Part of a small language model's weights.
Size: 3 heads of 64, vocabulary 2048, 5.71M parameters.
MLP neurons of a small language model. Each row is named by its layer, matrix (gate and up: input weights) and neuron, and shows model dimensions 48-143. Each number is 128 + 32 x the weight over its row's rms, rounded and kept within 0 to 255. Numbers have three digits each. A neuron's up and down rows have the sign that makes its largest values positive.
Before each neuron's rows, "fires on" lists the tokens most often at its 100 highest values on Wikipedia text that the model never trained on. A number after a token or word is its count.

fires on: " col" 14, "200" 11, "7" 11, "th" 9, "9" 7
L6.gate464:166144080111152106092089169122100114217147099124088124120191141115160144122184154078108137134125173136185156087103153051160128159066139124175162158154132120126116159135121121052155106154089188083097116162183134177120144144154146122139164117062162114143120169109107140146139123129154113147
L6.up464:106117131139038116068127104118119155123102202153119166150132075150097141093159106123092125155091090105179100098081182114141076140098121124147126131126102179162107107098121123096140123183140214107104158186115066142186152117119128132133146095091148126115152092098126149071161138079122098165

fires on: " " 96
L6.gate7:130152150133128164161043118045185127136149126089113106092113178105130065160178163147143077151116131174088159119099156159173104128175122147134175138110118130133148063123136200118103149176116083112109132169128124123144164188146139120128233108144108086146121151149170134124149120175125100115
L6.up7:059116092088142138145115075089111123117120090147089078148127156119218127122132133117094122082115103144133129144095071115127141085074125184118150135132161141128155145160151159126148115118131116117141156175063147137094197158151143051172086126151123174166146137110140155121101129140143177135

fires on: "v" 18, " arr" 10, " Wh" 9, "af" 5, "t" 4, "ash" 4
L4.gate272:126110195113147085102130167091117111144134156111139097104141149110135111114132175070124137117074150096106145121164119126096185183100122019137172169148142151109125158169106072134140178121198117098158118131180143082116090147154079116105124162125105125118131103102122093139148096061159092098
L4.up272:161077158168166183154137122157153087189105108162141130111121113113124135121065116147184134154157153082178159133194097104090062128113113153116136132091109163133056122087135112160148115139136175149129209162158166136091146104130123104083153138117119160163115133071185096141147134108117101165

fires on: "g" 25, "urr" 9, "ell" 9, "ton" 8, "ug" 6, "k" 4
L4.gate666:125061131146156113107115071172113082144137125094170143122144097118120062122156124087163126122161165148142168110108109055061104127137089109116132103178163124118134150122118108062161238095231110135191151117145170141148117123135128125106127151137117129116110190130090103096122111090152116132
L4.up666:143089133102149178138151116114135162122181103137151116182131088096143136115090131131154119138100094113149183096130112084155156146146097147103092153120083137092074153061134087140116137092152105078188099120161094160130200138153145144122133120062100118159150131137127131163124180083129141076

fires on: "-" 31, "ist" 11, ":" 8, "," 5, "RA" 5, " |" 5
L6.gate421:138131139083127132147201124152182118164176096116125087073175143126095108125169135145130093089140147180118172097064132176166199105152089170124126105187145109084065141133109101114174201167169200085144127162222120170138143158180168143096081129096109141145132095103181067213163095123098202162
L6.up421:128075138135116132115155095136123126145114137139137081110189132137162116175139124135093118096167124158144158104083107173136179099150123157130051098159113101096088136139119138129070138151105118070181102155154171128164150119123182115150094173124097116133054105133182110219193086110123224135

fires on: "," 44, " and" 24, " (" 10, "per" 8
L6.gate671:140126139104125168136109149149135115174118106170117166090096113081174137091175130159058176090147173093162154111111162161163138116067094064109152114165163130104147122177083101132157121106104118176130100165124150127077125106139166175144110100138156109164076064150120141158113109073159106171
L6.up671:093184167111180177132112055076119151062127179159113140157125098139168096092109117148132103120104106144130140107098087104186190167147108159168145121178139132189143125129096123103165158193105069185097110103144115144156098105114167163147126114151116118115125127119130127187106135073079173122

fires on: "ra" 17, " 1" 9, "\n " 9, "te" 6, " " 6, " O" 5
L6.gate419:143113102150132136141105155117082172174133152092127155082195161120174142117147154140175100123061172128151107129129194078122145171158126139115110130043073142069115129111163189159111118082190161135156114111125100115154132194147107145089193107152107161112166180137158156139106142107126104132
L6.up419:132057093157161157123107156096095137142107134145178160143088161127138152113150126130230111134059139119128069079110190186167162116120150130149092121105061179155132129137163155144097080133156157118166102117111030075124153161067155159119141077176159145145162180156189165122136119150137161095

fires on: " " 100
L6.gate57:254138052147168132176123187086109147136105153124087103078125165062119158139144154093103135155156116146186152141161165148108095138204142105140130135129146094113146089116087135097121129087170148075114092142125145116160175171124155130105142101130089173129094065166102140183151154113165112130
L6.up57:088106129100233124138122144170120171147137100096148110137140167170152124135213219107080145098146099171135157136129114157157107096131151134079100040131109161097148099131192104118132120074139123122101143152129090085113092121174172193138143133132160159115165122131181160158102137127102128114

fires on: " att" 21, "et" 14, " det" 12, "ot" 8, ":" 6, "st" 6
L4.gate234:184121109127108098131171082134123168108153092155107119111129125154137039138159132109189130096122182121050166103120169140107052131119143097151161088073106127128166141198062134090132148123152096142142112155087175102133141107158181099108166124161169085164074144132119165123070149132096143120
L4.up234:061080107099098148127170083147196101122094143077110075134138145150129154202153071185148134094187134130128193131078076118069126101120052155115110129109151096150119142111134172112148066092175179150154158212134136157154165095067140148133144147148108120135151106111117124141094148119129049117

fires on: "port" 19, "ter" 17, "h" 13, "ast" 9, " com" 5
L6.gate281:141091127111125100139140126104121150154139183122075124101132125098181208138073191118152095162039165072133097119118120111178125135141143128118063181088106137125118167109136118134118088140167191109152070081118087049155164147186095146114119103153063166137104142156152124148141082072103145164
L6.up281:137074131148114149160130086153082137126107197124223157115095161155113152112085184186109134119122106150113125153145098093131165122169116171180129154124153096150122075138194149161140107103119152101182105123122180180147136102099144087162081092147113157158097156146079119103165068075113155100

fires on: " " 100
L6.gate441:160144135094096102143134179076128132197088146147137119067134127110133199136141177168106159126177140135149124115131198094137155127216126136089177129144114141093134121112121096128109097128056165114133102133141062151065179124159148150109152111093124198122148121130129169178086181165155191131
L6.up441:123103115119146118171102094124135162137165132134100086114133186156130122122192172121134178106128127120148121141128153140176166100143121140114159074143135126144167147090099159165096134162127117144165123157108092126137138174134162121074185108080148117142182136162136197159108160159217150129

fires on: " " 100
L4.gate166:097079129101143131153138100163159203166114098154072133156147178126134097141152145115099109083156168097143144119093115110136141093113159133122182117124159089091165154110102156144137120146125157067144087180159116171103147144102184153116172076064113134185136116166164118117087124158153159133
L4.up166:148084126162115093142092124080103123110148162172113132126099153114141134104176141151098202115042122167127212156131167122157134096131124176126118082060147163101159107130148181084121088097087116132173124136119156079153078170119137154109175094157105103172135139081095168150199184169100149088

fires on: "ing" 39, "ent" 25, " Cent" 11, " cent" 9
L4.gate345:141086105199151089121100144089124126134125084179098090142141115103137173164084144133131126097138137162098139102120161121136135083115138110154108156122123132168076119114073147122128132175151150136118106135095134065128065112089101161086114131135088223232148145162159153152123135076166157213
L4.up345:146138133167104090122134147097121100122082128157141099130132118114107160154117136176071118039115140112195164119075125135146138179169146151110075133126167102085129085092158051134088101101126079089078046109130092123159109113157146142140126092106112152152116072118166097083125156116131169156

fires on: " L" 87
L4.gate55:151137124136090142194158118116116105121077113160124085118168147127174136139056112132201165124081186068114116150092103134115169197156106150116089150171128127092175139132125106084133137140119075107123093126128145148091106135148167164118103108159092127181139151152043084159078124088204117114
L4.up55:109099156105094108133149132089085130094118176161155085162158137177102112121124125187119129127114137100082135123174189177122144132173157142124165104130130134146094102166081142118027123117129104157159115147141112074153123072113121197147117151111161143168151065196103149113113145121078188093

fires on: "ar" 10, " oper" 9, " del" 8, " arr" 8, " educ" 8, "t" 8
L4.gate503:134141143057136104113117154116118124117087152127110153111141162146090153146135100123135148143088133134147115075086134128094163120126150080109140115157157172126181160145110146129186126120167150144169135137121121168175109122051095214119195179111126166154168082116039097143106071157168138141
L4.up503:113086165173095127184111080159146123153138117109104103123180086134155151105085123124143106121172108129174088119123150135137092075121093160059131162165095106158122121082185132121102168093099115141119203102089110099150191153151119166148100121136101147164079111084115174106166189105117160144

fires on: "," 99
L6.gate587:174093105161162143153176102145166152122131171185096119090153108109138117100127101074155181066155136128091150140128183172101127070131101133109068104169159128124139101121159113145107111123109121118112166089143104120051116132173192119142168118184124089089129119166136026135112127027152122150
L6.up587:110161073160146128143138138144151141135197113096137158167135124094159059109151141103090092097121089142120158147054082118165119138069091111143169114117133131135163177139111145128113075139111101134141086153089156123086138135152174129109097113147178105132142130111179137117156162071136167183

fires on: "u" 44, "et" 7, "ot" 6, "oc" 5, " 199" 4
L6.gate329:102116113093144102129108142088147167149108120140144122133157146151085080117164129189173141164087130156140138139130107180080120118138128169112218102131150146178127110184113141120091085168112195104193080199090091122160107146132136112123104127152116149101128142135150067152168164180104139115
L6.up329:108060161091122111131140099106101092126046121091072100093148182119137147157128103169161113085126127140175134095202102174132126138104093167126106153105115165151133113124187184117066101121146128123146168124148085150117140167104142091116075145177119139147111101153181082125157115157121108218

fires on: " o" 36, " Pro" 29, " pro" 12, " tra" 10, "ro" 5, " rece" 4
L4.gate649:133131127170160132170160127139120143125094193126185124114098127058136080184151117183155106116134134056174122110110124144122150115167089093148085152116148180124180058081088149136106136130155114109117153132082095143113135209145118172162143107115099141161097120087133044125137055140123108174
L4.up649:110110120128153061145084147130076102062107163091157152115093113137115138119105125132190083145149174101169128179162078143162140120163101119088090147120141170160118097113067129175117080150112096141127174103128158135182144158103083147165088135147157125153160104121145089132078121107078139135

fires on: "," 70, " are" 7, " where" 7, ")," 4, " is" 4
L6.gate103:160143115136155101157164135133126133097158169150128095069122116185174187134162141079098131065129217142094141087139163065095119116129187161116102098116151085151091086142110159176129081119136158085162094115093088107119131142181150135159120166111113133112101099140146106192136074029114113144
L6.up103:204151093096192117160144191174183100114093155129105171083150146129147076150092138111119157131185194061202135147135092129136085102123163069111135109149137120190176041172114129158172083110111132146135125102123141162062124101181171079101163141119096083088113133141150082175116142108173110115

fires on: "le" 22, "ion" 11, "ure" 9, "ine" 8, "e" 6, "ight" 4
L6.gate253:154148149166175091103085113120092123139117137111130122133064148123111063133127158120145154077119130177071143125130145085119141175130119125088082139106069077109090128171112176101038075123137078075140151161090186085084117124145105078154089118171099156079135105191126153084112110169136106153
L6.up253:073083115123100145156112087119129088154160117082120058152175142136119122188114074176170109040164130124091110100122165083131082143112126189070057140139137097079106126080159107167140121151150137151176152168164177139094123097170121104141104118114140059076149167124139130125073149121100157078

fires on: " M" 33, " " 23, "m" 8, " F" 7, "av" 6, " m" 5
L4.gate340:134065153169141181139089049119100106145109168154127134158092161085133103144166163095135159142101095090139149186123122104204129161146190129149148113172124184146167087168140123150103193159121108161133109189148140123192125135125118180130157127145152057055157154123128075144160114125115176188
L4.up340:116071088139117160152126134091104107159144142086089161138149122164227193134122087134125097155142165151129107203159077102148190141139150181111167125149164138126167111135133157085092154185170135103150124142058100124102114196159119093191158160200146173098110122207209126139166104150134102089

fires on: " |" 21, " " 9, "|---|---|---|---" 8, " Br" 8, "el" 7, "ur" 6
L4.gate740:163175133076100178164123140136070101102084155116106162130133131148132135165115143153129125113166097158099143082154183140132177136141153112100119131136210148126127122165098137089083119148115149106148169154153083181135116180131193122131147130074129171151138088119145108084201106109170171161
L4.up740:100159160133100173165103150154145106064106077158140173118133102132102158150125105176176160167175114121110122101116135168121177160111119099135152180163144123132104142122134144143136190132145082184145126121184107146162200086103102152125082149093150154179126156114118182102114201113126104068

fires on: "," 98
L6.gate622:136120033174149109169115147113159158134164120149116157128129156152156118099160138130092144083120136122072141167085159131175171092094157177118109105185192128138112156192145154110120140147107054157103073201130164145102137094207141120166123195136123151156105088153131109172109089037140157124
L6.up622:174160117099130178150140082118136132126103151071111078154162092117133091134099055136119079127143143114105118170044128132206140158123158117123129116142133137140120091159151115116137098165100105078094137098110148127143120109118120120148096036130123077071139125153158102142167081128107144162

fires on: "\n" 24, " by" 8, " Gr" 7, "–" 7, " gr" 5
L6.gate120:101106109041129070159158150127120111104108099187068123123154154110150150157090093064090097139120164142120161093128103081185153146101143121128139133138185111141153189152084139138121060106148143101144124125127094147106154169136124117150095203178120125080107101148157155176139140118134147126
L6.up120:110164183105117096126137135128132131149087126093147179127104150054084153120105094131169143117067100067121114185171076076167070138132096113122087139112148163126129095116133151143179197080117068070144145106108084094054108101113159182172169131219110150130077144198136135130154089095151174091

fires on: "ro" 36, " Pro" 30, "on" 4, " World" 4
L6.gate144:152159095094101145206158134097109153130116182147165141119166126114110118161119165113096127160122149099183092128134207103180091115203059138189120178105129077105104078138040149139154087130142162037135123149127109116142153176155064091083120115114097195121128123097110084078150128125150145157
L6.up144:123182119095159076124095129092100140113111093177096151147085144139090130124132172138140111165109070114141079143111089138167133150122099122112207139156126112155206094146122130137120105093122129143069128074133116043112093140084109065109080155154066153139122116140135119134101152099101127125

fires on: "–" 32, "|" 12, "\n" 11, "," 10, " 199" 8, "-" 8
L6.gate15:170088133127170111154137188169128127172129131127089124080137117146176185136184097129143062103058151119202136065103125092123147124149069136084147142147147143127127170065059126120078130079132112099150113124176113133106128176112142135105123168162092131081093081191106101152108144102104173100
L6.up15:188139148150084123120128145123113126172150150138126137095160143112156136122123133139150143063135041120119084105090139170130133115098111180127108117161141113079105152120069149143120120116132069060125169139125064114166166061112118104086111119100106123112156141150153070117159157145119166129

fires on: "ition" 23, "e" 13, "ation" 12, "]" 6, "le" 5, "ance" 5
L4.gate566:110163112151154141097084118094093148109233127147125104122126145107173135107181138097142159117173242177081121146125121089106133116100104145117127159083117122115056073158116109074104083143176211130148139122063107104161096109158175092157138139147128152118098157175145165178078066122077146163
L4.up566:136058142137089129091149126153103152146204154123117118156164140121110082046152050114134143133111154134067125107130187115069079090096097118121117128130120107125101098106124086100142144124133166073129163100080149164137106131152155078101124097167115144129125194157135084152123097144122144107